Weights of a small GPT-style language model, trained from scratch on English Wikipedia: MLP 320 GeGLU, rotary positions.
MLP neurons of a small language model. Each row is named by its layer, matrix (gate and up: input weights) and neuron, and shows model dimensions 0-223. Each number is 128 + 24 x the weight over its row's rms, rounded and kept within 0 to 255. Numbers have three digits each. A neuron's up and down rows have the sign that makes its largest values positive.
After each neuron's rows, "fires after" lists the tokens most often just before its 100 highest values on Wikipedia text that the model never trained on.

L5.gate261:125100077165115127083144124095130134081125114134138153087077073134143127161187177132106147117102127139141087146129131109132115114171151129114134123106098074110115109141163130116146140120093119160142164139102132120131148152111127151082115168115139105124129148137076164137081118148130116122113132139134117095123085141127151123142122129135109137121105117135150128129125118104101156130137122115155083105096102160091134116137101155088113110119144082146124106124169149137135084112152121150184117124165124132078152131106141119164144141172143102143111085085092168123115100129137123129134076142107104144127099178122148156143129082148124139150126140101119102122120124151150156161181
L5.up261:131101065117119095114161085073148127108125123152112137114145129122108128128132120158151120115143127146122093126132130100134159159158132089137145102124108090118117145119127112155079127156098141134125130111113130094150158171116102133142177134141139086136143156110141124151097127132094128097104119134111075096168131179133137176139114129108113117116064148133123141132094142116135118152174100119124118150076136104085058127135155178133132093160138127157095163134154113119117120158103153126145134104148120128099143142109139183111098164158110114135166119132107161144131137113133085144128151110129074126109137120161104134131174131148117131113143129180126114132174154134159157139183
fires after: "==", " ", "Early"

L5.gate142:056139124135105132175108118144122080130141099100152157100135112200138154155157124173093117134081116107084134158175136090119093107114140152108114152114155093105108131088111131130128109122077110128148191141140138142120154145107109109133127109109107133109175111109123164124104174132127142128091129147106148126088139118127145080157130127133151167130150145118100101109120099125154141140117097088125110118138145147109127094100116143143137122171129108109088140157166117129116096131099108155138141109115116099156102101097141122143103135135153108116083118150147145088079116114119089146181102135141106108163130110139166090135121131101155120138126091138123087096155108113153121127126
L5.up142:096110098169136130180091135140147101085111095122134098151150161125113136136186126123114086131125095077107164128173090108145086115080149134109090120116121117111151117141141121120132139080082122118120118176139123115111169109097140129102111113143090132123151137088148101125087133154115089140100153084104111105100163103112151150128101118116127063135138164105114145137095104131152133094126151123109086117092160112122084094104135123109137085121132126123097121136116126119151112128129134146154105116195109097108132098096184125146104147128111128099106131128166126137102154121126137146162127142122136123174131108142104165137096116130125130126105113090122131084167114153158142106119
fires after: " ", " (", "-", " +", "–"

L5.gate242:123151120138066110157152126119119130152147181139115147151105126151113142131065147143094132139128119131147145130140117083108158093146165093111152135142090141143147115140160136146134159108095132072102121141145166137134160171063110129103130154111148118164115122162118148166149100135153120144100143091091106092141110144135119111063084108130128128095153135139141092168129147152147129101098155123139086125153043147099138149110114109117179134166105105174092131100162138154168142144125144113121135144127144118129169129150121100136109138177118139137110137138140099134139157116143101132144140140118138128171113150113178077139106126116145151133129153136116102110117130132143148142108
L5.up242:127154098161075119100157192136071128148125161152121145090138117106144128180112122174123110153097071117156134134134142113126128142107109097108131110165090113159169094101140142116148170142136138115108122128139140105142143175136117124090098158095145135173105112143124116161125099137114160138113124083119120114158121150126179160062097175135142119127158120102140098126148160147132174103121116145118145131145106154173098155095099169121108107187112117131116111144167128092102091139120112102073117120127124093127153110134082129109132119144152082135156137149109103121121121085123132141129122089092158119142124126144151142139104131146102145144131129145120122095119119124142125112106
fires after: " ", "\n", "-", " \"", "″"

L5.gate164:122128173149129161097086103145150155156143104166116131108122121147155160146148156125133142091127118122139141133137126128074111135149154104117119144111134096094142080108100099079100126070113156096120118084115153118141120160130087142130122150102180110098119139120085136151130143111150098099114125138130155148133129128122161108074139165129138121161089135114140134138094099129126115102090110116087117051137110094116120104099072150159101115119096096144125163144167126103115107116127111142131114170160106146140106112103084153115138127106154103117149120119166153093132164114126118115125103173173122124108116088154134162108145105112146150136103145150093099153147099107126150167137
L5.up164:145154125143144084107116106142161102144146135148110109221084149131162131132131114110119151105124120124121155104117107150134124154144151077128131140130124093121154131144114134081152114098102108115136148135130072129158110176089140170124151121124118122156043141107184129143152123137105131116148151131086148139157132146126103129114111137142128129123114093117124142123139114115149128087109133139108124094120141103135142084081135065129121145141112162159174115136140099162102155136126105112100131119134130158147158122115141132171128140119160161129118133140135135101115171179115130092141108104172114128132109166085153101149094191136131165164088087137139146121126123135105148155135
fires after: "2", "\n", "0", " (", " \"", " "

L6.gate281:138148192117138138155106177121127116112121122125150112115142145162126137107125118098138113092141153124078125120120153147086126150091144123132131124143149109116151108091067090137134129149121137105098139136144157067098161141089142154121139086124132120120143140112086125135098112125087108145086127135152133143165140129163148104102139135117078118140155092127101156149168118127124105126144120169145138100155116119069105112088107142110190106142159129119118105113119077128054131137145131129099121138173109122150140127121153142116137081124097118092117129191121086108134189121158142128115155131114101135100147105108126119118087126120132113147105089126133130108112151121103102076110
L6.up281:120126139113135136173153121137123124121172080134104143110154123078101114109139161151103131133122098105119119117115104114164168131130117088081098117122124114114096151136097152126140134118132126118130147149149106093151140108105111138195154170112136128129092118092128140173091137111174136151071127104131062096175119131101119091075104154099125119144102120126154137124140116110140107115137096097103100089138119130107117122107128101132134131149151133115172153149139106133121126070128136126148139122124090128105156169145145131115140148118129092128156097143147131111141114117095110152078125122124126090107122111141123144119082145113153128143055171117086116166100107109072122074131
fires after: ",", " ", " (", "c"

L5.gate7:068146103174155164120104135147153111127073115168119086116128125154175142112142145093173157102134133152152113165132147102155133090158121101132105155109131131125112165132148178110111177174090144107140110113076104127136177158126133084144094133129110162133139172158139113168118115141122136134114117114110120134151120121131123167150099147088135138180112146135135108133118132119124121157090088119137107134109096127091161156147093122111140143128127132140113117147125091152156138113165117134139127119103106141107095159156103152124138143155144074168135108124162095103119101138147127155142058116125102104170121191162149156112163126135143158117118106149125113144132143140119121127128
L5.up7:101132144141164159138131113154139115127125143135092085158169161145121136133092133089096151132126127142168149115129135096126100122137133119101077175099112112147167118149148112115118129166104142160158110121119164121128093097130081126110117126114121135102124112078110121169160121152155112139127170063125086121133088188179114151164112084122157142146159082154145102143153104140128102125088107119115145148120144155140120127166143170133119144173115130109143123130143070159151137141117116142138103132128093140127119143119155114120144124074097105179090092147150110155112140110136158142089132154109132117168147118130134110139154124161165126109106097139114115115147160090152098138154
fires after: " ", " in", " In", "s"

L4.gate43:134100132157165142180112185118109090134102145093141123088129121156120093130133130124134157144173118150151167117094114145139119121142120102133162128160111101122121114182143129138105137105146116157088153112140116138119186142132114146089127138125124096131128167155113167117144151153135117146117131141155136126152120187123147137147133108130141096130138153128126104108134098152132184129114140092136097126131153119117101142113084156127147106118138103124135094128127135154078129113069094123134151146085123172128077131149172174078123213101089105105129112131113160126122156089142115147130126094120088172144113140135174125137143120136155146119107137093141142135134144191137140140137
L4.up43:094136114160113122123091115063121120091143145091143159163151122157102117159110096150118122131123129097140151130101138161170085108109117094132166115138128105114107161137091129120133118084150145144121160109147085138133120132145124095100115154121115131136140129131164140109153107136115158123085089138135103130125134165136169126141154106079117067152104101139103163147125145141128160120157074118115129137159089103130162103117112090186151153172126147160111111096105118122207152140141153140130153117137123131076106106202143141121147129112079110154102148101102161137130130088130131126133114087121116128135129116124111148120125104110124108124147126128103110134081139126095174113127
fires after: " ", " re", " pre", " Me"

L5.gate216:141114126185105140106103150175182138135154106149112115171145121132124134089154110151133095127124160126157101131155144129141149171148163138115120096122133152090098151180172131094091138134128085160145131123159160093161111096165120139158120134156104103133130151093122117158139127119131134136133129082141130115127161124152156142132148100063142115149113122088124143142121114106145149153173165113143155147153172131127097137158119144138130154161132121122144129146162167117184179159107153127106162124134151125089143136141115084144133104149108126098096152096124128126154163130138119128145132125136120147119173161164150182142094127158158111118104173172125107124141090129091117147125
L5.up216:068131118134145136084112131132161113140119072109102115157125140159170143151126122151147121120093138128086152155072132139134146112150122128121115084124162124124147116142154171110117158159149113128115105144145147134119108126093134146109096141174091119136175174158139090141129125153130069125135121086090158135112151104116144093148150115069130151123081144145160146126131164110141090119098165119122181116122158149116106127113127169116142084106120141151136172140150133088153114103123112116123117131118133149139130148118174177110129129144079090114148122104113100117121148121158124173115108158101138128135121177117084120110112138136145134150139105168123109163130136109148142196117
fires after: " ", "1", " has"

L6.gate68:120142140162134123094145096096159151121124130111137131160132114113154123125153112119113122137109127150140125187135150089171121131143117105060143135130170130124122136117113100135126161147118179116084135121148134116091086132100103096123172118112154120130158124139107118140072168143098129107129164095093125120116166147107148118105085154179147174120133122115151130161141091094138124112087129125162142152103116116116148121081077145161125133136204102134124141148153156165115133149148137134110150153129109140160104118106121108087093107080123108122155114105166125122131161134143150051133098116111121122151132137172150157125115081162108137142166125147125140134164104154124108123126
L6.up68:148139135142107092106115114095116090100133147138134094137125119101116113101153100165144146129090134138135079131120120124132138123098074125139129120107121140120119113128126134115110107152138114139129148166163150115137144108132124138098123135119120095113126165130181108138170179099122170114137111123129141142151162152128107114105131135140182175126115134136126102084103090140140121150082172153158121144149172119146114208116140191157142141128139094107151120096163110070146097133156144133136106164135133114182134122103116117128141159174123132123171110136071093190132127157120129163122143111168107104121151163095106129148169111133161170086141100125129138142141142113116121118153
fires after: " ", "-"

L6.gate170:139143121136131141136147116123126131115060102111150178121103145161159142151107111125130085121125095161136141128059132097123145088120132142087135136102096162120155085123151118088155110097129118131120114125130125152105122123108165167144104136155126091152146115112126091068148102142131118114104128132111112096129157134145176171098151126154132155168135127149128150118165123087122121118151096137151177107137117183101129092152174173086108128124161117155108126126126117142150124114159137104106090114112131151136125150116105131132111146134145195119120163135100130135129119146126111177130139164100121159094107117133139095167134137123166122139165112137129117113089123130107109045096
L6.up170:114079124119133145139107145179104128111121150139149134113120137071124128142117140067114120135141147161127105129102151154105123133152123103074151066109118148161129139126146166103127114176110145173085135158154142135123119148123179126104128095174053104146119109097102122119168111121142134111130120136152108134122120119109137169111130108142151159158101130157149130133123109160120150160132142179118093104091131147116100129100117180138085104102098117132159144186104178156113130150107121105157129164122120136109132129110116174114112142137141104094087161111104090095170108137125143156121147148108137117159155123149109157110134127116149144098138113121130137146164112186120145143102
fires after: " |", "|", " /"

L5.gate58:147123157147131127094100125110090136140095100122156120109186132130095171103145119102148108116174135132093130144117111159122111108120120135107105123167114146084118154100143097149090100141132087114129101100116146129148138175099086105107148112124124110123117112171166105143131123121140140094131141135132159164139112137151131134125167107182097133122167135131096086129123118124185089118098099138169094155160130142168152113133044145109099148133130111167106109142158115107103141137124124135147120145124103141112095121086100126119109142081115081120111139122154137122156120130104105132153116132151164162161112149163106151099121096085123132141159086161086110145096151117128116171125
L5.up58:136139155110178154137114116118117112198118123173130175155129110120122159126141144152167124130114126119141103165153145076103158081174136139157114149103134138115118170148073152156148096078126160094140132163109121125109180114105115164160096120105142136141122138129108127130088151154131124091106116153122126153132114095101175095168155156116133159088106122099131134166098107105106141180102094131121127145185118100121118138103129135125089124122140115147110121148120117170129128142082094134129113090149128122117142122116086130137095142110108142174133117095112129142106129142133177135142108100148133105145146131079138139077103101110113132133108102110133070140134116152093141138129
fires after: " ", "-", "9"

L4.gate246:107108128155155160119126127130119127112204147146119105142138135131123149112099159079094125130120110121122121114140120118157118103116082164132153117147107155100144146151147123139090111092109104096095127118106114143171131133111085140098125095144112110089147115130144145122118103146162115156159104165181158120084143105132092055119138125125119124102112132161116085135120137146116147162168101130141114126114148143126103157117105128109092093132149102154145144102109095154178122141139107145142098052115116147134149149092071132118154099138186117151143153137170087125115149104151128093138113104140111118161130145108112168170174142133152126124084112159139123117120135101135110101130
L4.up246:128082111109151146122114106125089110129172116143096112100118143097086148173115099087093081145097117113072109141167132088139114137120118105098118112158126161119150138149196115088107110076143113145140157107081152134155160162146147140081100112137163109134118115101138135151107164123160137104126106128159106125091090149107162126111124132131146085151149165162115105132110120148121123143122096109131161138117157117122136164148105113142102130186141125142158141109129130147157160161151108125141120066099112146131157098110130127084117104133139156127141136168135096133132140143152166145158148086118121103141134099128156128173101135120180138142132085160136121103136106122146125121114
fires after: "\n"

L5.gate84:121136090093115115139114153107074149149143110171140140137095127126165178081115123131137100125080116148147132130111130154133139103141171132100133149179136118124101092129107131112144117124143138129138126177127115120141120170096162141129137142137110164151144124153113125149130117117147119105081116140132124091154128132159096105156141144101123169131137150132164148120088178116110135080144163107125113167126100152097141101148136144118107133111146102140167135132151119110081088143135116143139144107149131201092118147126102184122127170147123135137158148117136142092151131121118110140120148133123109093120171076115075125082108090106168142153152097157142160201150125127112141094123
L5.up84:119116152108119089098120121121099124105155116159151109127129134153143147115150124093107122135089153116129112123099127148144160092122089125120115137124109146115157107184127102083158122122147194141179090146105131143167122116094121161143147117172096166135180100104100104147122138099116179117133098114149135095132127136103115101166168181126121105105121106165154102103144153086108138146130107126104146088147116164053150107098101161143160141111146129082102120101110123096129111117123183103153131096150103147131124128155135118074135146144113135120130155111084107131139097119131153158116098145123129133108162118127149163125169143136082107137114139110130150146104138134098105108145
fires after: " |", "|", "-", "=="

L6.gate134:148140177150153067150127159137121129110136136131173087163140134119116111136111096094139124135166170153151143146143124141111183126116096126096159138167148153130152144161116130137134138123120110126120147139109137168111185127095136119149131114149109144079125092121099126070080123119172133118119123105104125123128126106137121103088114174078105103114096087153057143125148138142125048138137086129126128147129177160122158124114105113145135136124140088118146128137117127123159136111131095136129107060130124122125115157179112150129158102090119131091167109127143113108139138110152135110158106148150122119117133144172118152132164135168135125125103091140099138141133133139148078146107
L6.up134:118104160105164136141108135115133151188088163101130108144118134120149134083135103126124111150124116148128156137141152144122131105106164104135086117077153137077127113141108119134101156154160139142091151125155139158112122137128121155135120106144138143104098123136109146065097136105101131124098160160111114100165172140150162097122152116132135129131107148085110133152190077097135108143153096132129084134143091146149174132111145098093108160111138134154126138128089159117158117102179112138127148127116121119107168113134150119144158130089168135168130155128137102160151111114120120168131107110110122143112133118155132132167103187134085111132156108114153147144189083134120078136142
fires after: "0", ".", "-", ",", "8", "5"

L6.gate214:146089101122102149104164122124087070132080119133147142081135140084150122136096140160172149130129112151167105103107131124100129115172143097166133134153137095129113158152159104133095159138145120132147161104118127150148123145127139134161113122149114111172154149125137105095125140158134109159148135115145138092105145102124115142115088165105150137155131162054157131142148102152090144137147151116169073132119111112111118106116140179084093108127163169176160114140147157144100169090104123137110170102153165135113152126089140126097137163146153144141132121133135136092145151145106130130117151156133134099095088160128133107115100116135146154106161087147124140138127104134112115131089
L6.up214:112150142086130114081133138148088138105134143141137105071127103147112120145146139113153142110128165139125108152100131112111086128162134108156118164135167118095145136121130076098136158146125170121159114157151123136153136125155140153125137114093118099150159162103144104147116109143148133157109146162146104108091127151203160109123119115093149140168124130110145169156109135138115145159175130143075139126111184126092116148097178145083116177089144155131129134141144139110116099134117104118116165109100147130144157148125155149137112164159136100159122134129116138103097150137112150138167142120140173169116156146112123084147122105161136078099147139153087097146115122128093141162097
fires after: "|", " |", "-", "Co", " No"

L6.gate306:159102146107115111102117130107159125099127112138136130099122112107114112140112118131116106125140126094135147144158115097114105123166164135103136159148147127169146150137130093121076128127138122092121123158101138130119136120128188146133126131128122114146124108126106158156099142171078103129080137139118164136140119106142113169121132103113161114108105104156136129160131123095127146137103182149091158113126167130088115120145035154123124135143145117139107127115118114121103130125150139113132137152122153105129187144118149161097143077140142181135129144099098094117128155137122158119124093071180095131144158117148114083098145125141140115157156110140155173124178128130109181053137
L6.up306:126119124131115121060120085081119111119114106117110148088100090099099170138113091116058120144135141149127133114141124128103090129127129132100120104127130139114140086098140143126078148117155152096090124136124113129105130137134132137135130152136130122099137158126092176111159093172113110122100139157143121142167134133133127187111112132161157106134098101097128188147150109108089157122121156131101139145151134117087149120060102126169113116148127144170117111155128130115108121143105169145091099117171149151127132109112157151127149110136163142084086142126116118161127137108156149152142113110088080112119152137165118120092174149179107141158140115079104129115120139111138133112120
fires after: ".", "\n", " (", ",", " was", ";"

L5.gate117:156096133141084109099106131134097129107115151162124120099131129158181090122101096104145138155102161148123143152157137105103148151112136151154120109130164152124124136121133140105142099140116119134123145122133150128131105171129071172078149118083155139142152091118121133105134143151154138117122094089091129102100085101091129141101102154132137135153075124136107138121094068135147064180132106093145153107114113134131129136096104092127189087159144117122151127131194147136174126146098139123125155172132116091133111110131118107140131135061099114125150112137140099203122116148159111109141101129136110107123124114121161110106143128104120100139127110146119127105132104131118108134110
L5.up117:127088149107103116103153117174134134067192132148102133133139157098128117114093097129107127123133137116108166122149152134139175113108138120122142088146128143109158150121107147155131157119152139125147130118167123063180124095123154112171105122130127155164150164124124120140138144114099093106133131061128129137178152101107175129109163130110133110161094140119135104122148109119185153103111149099152135156117157071145119109124095112128106076098072131116106141094130112132107095136122145157133160164123149135132119143147144114091148133149134130143119141108127120129114141167119161132133149119095146137083138148145104141100115098143104129087073092143123125172141095134128096169132
fires after: " ", " ("

L6.gate65:113094145151157105103125133132112094113108130103133085154149160095075143143132121150117098126115103133144101090138090099157121148090142095179122105157138113127152143122135132170135137104090165134129159132113132176109153139107114107102111129134114115137102107165146142126104093154105116092070104134089115127100156087198148155131156136169139146126135125125111149083116129092126151108129122083116137097170115101111167147111094129144102146162145117125140134081161168124136147122089078122119134132166098120096148149139101142114127144147153144155135143165145109150171124140131140180138105117161098149102169104143124141119145156134158132134079189148133116134113117140110118132145
L6.up65:132148147144125107105132087154157103096056160169139112112113136136150116121155163178115130104117118091120124152146130168157161159145106120120106115165120107156129137108136086119121133089134135137123157128130115109138150115168088123141097167125160130101172142138159130139122144158124101120155142112172130119147148115136110145100142109168128129112152091080126079152168090108082137148100136139122115197129126096129133160109146120166127150121174149153129165089120064112159111152132130125150100120152115100124179109153102120087117168139111134129111124119138134113153102111139137127113134151104124154156126108117112121122163100174111160101076157118134103167150146138107156100138
fires after: "\n"

L6.gate299:122161150125131116170103204159145151126112122142131157126110184114130147124137120131143123148135117087114126152145110096130094175135134132127144127136160134103093147083143133104162088155127147129137117105112109113156091126137099131144146116148104108126125137114080165157146128171166120171159142129132177149095112091144106090087131157103128101145150158110140159121137093145149096139191126119151133113134138130135138151135096127133155168132128119106103132114139127119097127134094145104129106138126131135157118138135092136154156131120126128146104163085091079152112123169172132132065108159134108169106120140131122155151089156122160086093087126133143073085133101087136103120100
L6.up299:148095154107156156136124141135096115125158158122130134103131143100151124102129106095127145119109124150123155132159120146114114096139168106138120107100165129101174159094154085162152172124140183141106142121147147155111145126107149106121124125124159097130156152087146166109135125173154128084100114102135188122125145136121116093123135157112128133134157104147103124099139140145130147114133082133138162129111125124178102149100082128140154120127143177119109139138123089140124184129123116158107121148164094087108136132137118145164169144130103103080112149178106099094113171138132132111141154208123136120121130109124132140094176112101133111154130112152123132163124115206140116124100
fires after: " ", "1", "2"

L5.gate314:136093126157077152124115129101113099153128143120112143111090107180111137149131098141151097156114143160123154129170152117157098118119151096126140125140150102134128125125133181137122154104141123146078184118132156127139181144091129138144144128122115156124187114084139107106156082157167145086128131114159125173111167090131152146119132083133161197143132122120104141146110106115104128152109146125170140127132116133089154119122163108165074145106108131132144139124138103113105116127133114183139116136112105136108170132133064128161118152118125097144145153107119115144095162112123122148165162103121134137163133102187132151118138112142101180105149137142155139133121089149120111114147
L5.up314:118103164111121142127124113111124155171109099157152168145143097168100133120108142154084114173167112125133118093173118109116106099123126124150196157145151130132099133096090147161115127148129118116107152151145120158100121121101103127108112085141144105120108122117108136106119172128079162089125119127105125116141110148127180110148172133144128119143172126101135133131109090108131131113145161120112107102151105139170180129136108074087165127118124124094107150155115138132121095155094149125068141102134126121119108108089140129188157126111122125168130076171093147119126140152121077088104129129152157160142113092114151169146133147133144117146127154121149098154121154152128163146145
fires after: "9", "0", "3", "8", "-", "′"

L4.gate282:156132136146114096137136118137141111108129114103124072153131126148131121150133108116135119103132148145101115142102153141110106118119088121101146142151165154060160123153111111139129163155120100093167133163140141117102088137149133170131090148121150101124096175101153142145115150134123092173134111143125114115108149149135173121140108118099130163124087136116099145105126117120165136177103081103135095123156126126115160135132115150115117141139136110107131130189142155142176071154129118102169099098107096144117175137175095120115052114119099128145108103116129110092135142100127131114153130096173111172127119119156124159138083138155148115135113108118116104083124106106124162139074
L4.up282:150134131112160147135109118122156133124127134129076123077139120122128152139115156117173106122126122151174135113127141127107096084162101170131128117115163160132140146115137136165113116120168130124148108148147133092074123142112122125109144156124123133120101158161161098184100125121111110129176175139097122074146096133122127114122117147139097091114141151159140100095095093134148171138130161100165153062103108144121140169113134141113110154116102121102146135146141145145105140189152158161110153130089140131100110089159135102136127102124077126121151189113125148108117142148147126114119155087087166118126103129155160108115101130103133111143096169130133145129178108140127148178123
fires after: " "

L5.gate231:099141128095094131133149115147181101125117083109117089114122139170143123126129155129141109123120086169101130131109140119122123130134152086146159152115105086112130124185150114135141112136185116143107126146124184095099166173195112104117133118112126111134136138136133136136111112159098155145135155133125152113105108130136126151129128139158143146121133117175120093125122142145099149116114158155167158132109106112094105089096145157122098144146172112153103134135089088100125116154112131112062101100130126133166123116085070120088083111127123130106163125109103128116122086144115126072154120112117121148149130118130129083147140101139138113133154138112077113168143124190137109143170
L5.up231:138130121140130116150103116148164131113158079080124153101137109172136120109132111127123119122139114137132177146126184088081065115118115129130151145140101108166151103150132110155162091160146153125084125100124115146142141143184155136178119097119087136161114134110129123112143119122104145128133133138103158093108105154121141148150073125155113120118117089146079121091112086142131148130168169120126131104133129157121119107167133118129109126153103156136184094133135113117145127142114119118104137149134138151125139144125115125120157125114121150121141170099128167092141138097157121142100141147106140169102103081169143061126152092097097129120121097077088159120149165120090097101124
fires after: " at", " in", " At", "In", " to"

L6.gate158:153124089122105150116125155093095168089157163154152171083123115163191128109146155114141151103128125127144087159178131142148186119136140160134087162119178088086115107092114144152080132125091148164139111136105103076143120126109110148129099159121117092120140135154119152164114140085129133136096125148163169131137110152178127123135159139132148116139151133110101103137107101165135115119120122146124140144149133168123155139159141163116139132113114096168121130150139162143099143156145100148127114130113107104133144158110108141151127177147155107122144118146108105127141132120118116119070155120145098121104166106155120185113104101101099156147103131092136107135131089134085116145123
L6.up158:128200141127105120174141143078126093094093137132123115130104127122177118139114127154197133111132148121114169133155120112085130139082132112088139109161085169128130142164139128124098144084107133161114093137152144113147144170120108145080139143138123152166139119101118116180100160105126114105140172122132110095146169151090126158130122164164126108111092149149123122113170111115116147107128151130120166119140147183103139179123157168157117135142144146195123175120128132144116096145129122148125130087115107120125122143170124132098111150138111126136168104115138128105132121131152121136129130147093146131158141096132080092134136108112155112138134144126096167104145145133144154096089
fires after: "==", "\n", "0", "2", "===", "1"

L5.gate208:116128092173153145110124117117168114148102129114162097088133133113142102144100179107108166094105107144080124090136158088136158132138130096093181163112116119145188096137159113158126121128090146150060110088123152148170147155146112167118154148134131135126110125120098126112120138149085123144138141135131108134111138166087160169162104111146123108097101100165145133126159167124115148114080075130134114073133125130115129100098128132170129100116158153088155136157115101145096119099136111080162117115110121139127116128165129134123095119132117108162141110085131113122101092132114139097136143081143098154113135164127119132117133107124159143114112140151118101128139098150095131106151
L5.up208:120098130140099123109151131116136129107156121131111056121091172107136148104138076121115144122114158174094121109099152132130137138170129112131138133105114138127085121186152087140170126099132164151147120120126136091155111149133146138097137121124097150136131106165146148142128148120138122116119125133145145134103113143097140173127109178144144110121095121149166148145170111162135096161151140099112133103088116084111105158178136123104088102137177125089109143153148098125145130181124134132148133148140156168104156133109141122164136155131092128112130125125134115099123154131134063136136085157163127162144123174104084083127093154129127088101176095109146133123169121115145136155103
fires after: " in", " In", "In", " January", " December"

L6.gate289:131152151159126095161133119145144131144118148164120135178088136126105133150099146160148184072102145160130116110159129123102143176152118116112096114101137141140139111142139099167129114139111158092124129159146117150128123074130126149126115121149140097141150104127135110114142103143142121114114143156157103110065153123127127123106092116120117186138155123135122108106164113104110122104131131123139131133087201134151111090141115095131147116113141125151173159145131125131139114110137076099136115120134114105157114107146120103091109147137162155136161125172113132105192083133125138124143115122167168114146126101139146114120111135155151176158124145134168058164143134102145126063174
L6.up289:140128113133134136120104092085140104144150125092120084142133162138168142126153122080106140139098120116150142133177111135135111150133128115149158186133134120145152130168145135112124124076109101119123153132110151127129152118145126132123098128151146147113160100147153149114115100164113132117155097179107107127106097105100168107129100111156111204132157121144109131072141093164107144088123174098114168123137163148166163123095106140099138141116118122100139092089133089131130126122127132141116109123124117049136161110115085129084143122116132131131132131119117111123135129123155102153173151133144183115109108128093164148149160132113114131145133191141176110157113129117122127082172
fires after: "\n"

L5.gate29:066149095110145098132113141191148153129109127138133150137130133174109147070094130125126129151100163157132117115158094104081127115151156136161113092097144147143125141140111097118103116080117104152151117109146164148171133141129120129123132143142117129168137116149131150150125160116164165108105091126137110167146183166130103136157101106150158148145132103145144110104134068107120107130117084119126109170112126142113136112175163152134122148150110118132143113150153149157116158105122113142159165135119134177109130180134083172069160132139130075114119130118153139120165141115133148118128098147145097125144130174147157102179144113113114102154135110114104154105141125134126125118170
L5.up29:092146112119117088103119128144138106128199143093137126071142161128086139148149133125096104150120146118133159113149151124133104145115166144151108073147147124119168141100076161115137153142134116116122174114173139143145123138047106113142108101151106146135135119144130095134123160112094122139111086135118091144165147151150154132120083093119113106164136108163120127104119162116149142120074113114132086142158110114106112135117110098126119143161130135124147094105100132119133131200116101139085104159157116124134139118135113149092154109113099129123121163141126117087105138140123145175113190095105107137124151113144138071123167115136124134123138157107095150129143166121159122151114
fires after: " ", " \"", " un", "-", "C"

L5.gate10:108125113171148180103129158071106138108140145108104151130144145125091119087151160114130133083135118150128124125191138163140102135121101085125133103079133151142100143126144156151184155088086135104122136131130135154118117114081139086175096116107145129193138142160145113147135148107136154139086086141131131130119118125161138177125121128129148102138140097155143132136182115140158139150143107107145144093159119136109166123140123112142086096172178098137099096130156106137132115119146075134099121157137163106151122105158139136138110125160136117126121128117100109184159127102114117141134092092099119140124106086135170116130119093150117170121166096118118119126123104119125141096128
L5.up10:122123140147123157136165112121121132116134158153149150117142138116089132107155154142052132093145135133123125164181128115152106112112124101107117108113129143155149137090121131119192112113098143106124139139163099150120120122073131123118062169127132160164158100159107126148115147122120100099074115105114114088135121133176139171129083153138138129137156140154105148134182109131129126139117152108147101108131124101128122125127136094121130095157146117142102160131125130114130122147136112137151114161156163154166124128158129180128138109153150063110072100116147129150159120079147105109142123105132116154087138060157151113098108109121137137138116102114118073078124157128143128106147
fires after: "|", " |", " the"

L4.gate186:094146120150148105121129090089140148144147125106114157096134127176134154113141112157148144086153110139187120113128097112108128084118162154136095110074168061117144137117090140157165137136117135152148138093078092127111112112100104127149113121077138155164087152116135104139138100144113140130117096136163137088133100148172102100152138153164127145123131144162153113066152132124135142159128136167126127101132119144136137089133147117082119130164140101141143112159127174101164134137153093136129131102139129169124116142090131136094107109131123131109163156155109093125147125141155170115147104088162155157110110125130145138102125086094126089154124125139120151122089094166126149116116
L4.up186:150102172125162115145126101090134094139128128107139175133118138149187092091151117146134146153141148156118141119175155148155128134170092145114132159151154078077153142107098160141140098144153162176159151122141145123192132128156146137136107095133163172150122139113172147139132143125131134082151098150151129129125165104079161129115140166114171151104130144121138114110135138135094092108130135181150149168124115100112090125131128132138091136109130120107124143118147143151170105134113111109138136169123134161126143090101128126123092161110125120155106161076128195141139161135153123106118095109115162138129105129117143101160170107087153124152151116155138114135128147124151107122117
fires after: " =", "\n", " virtual"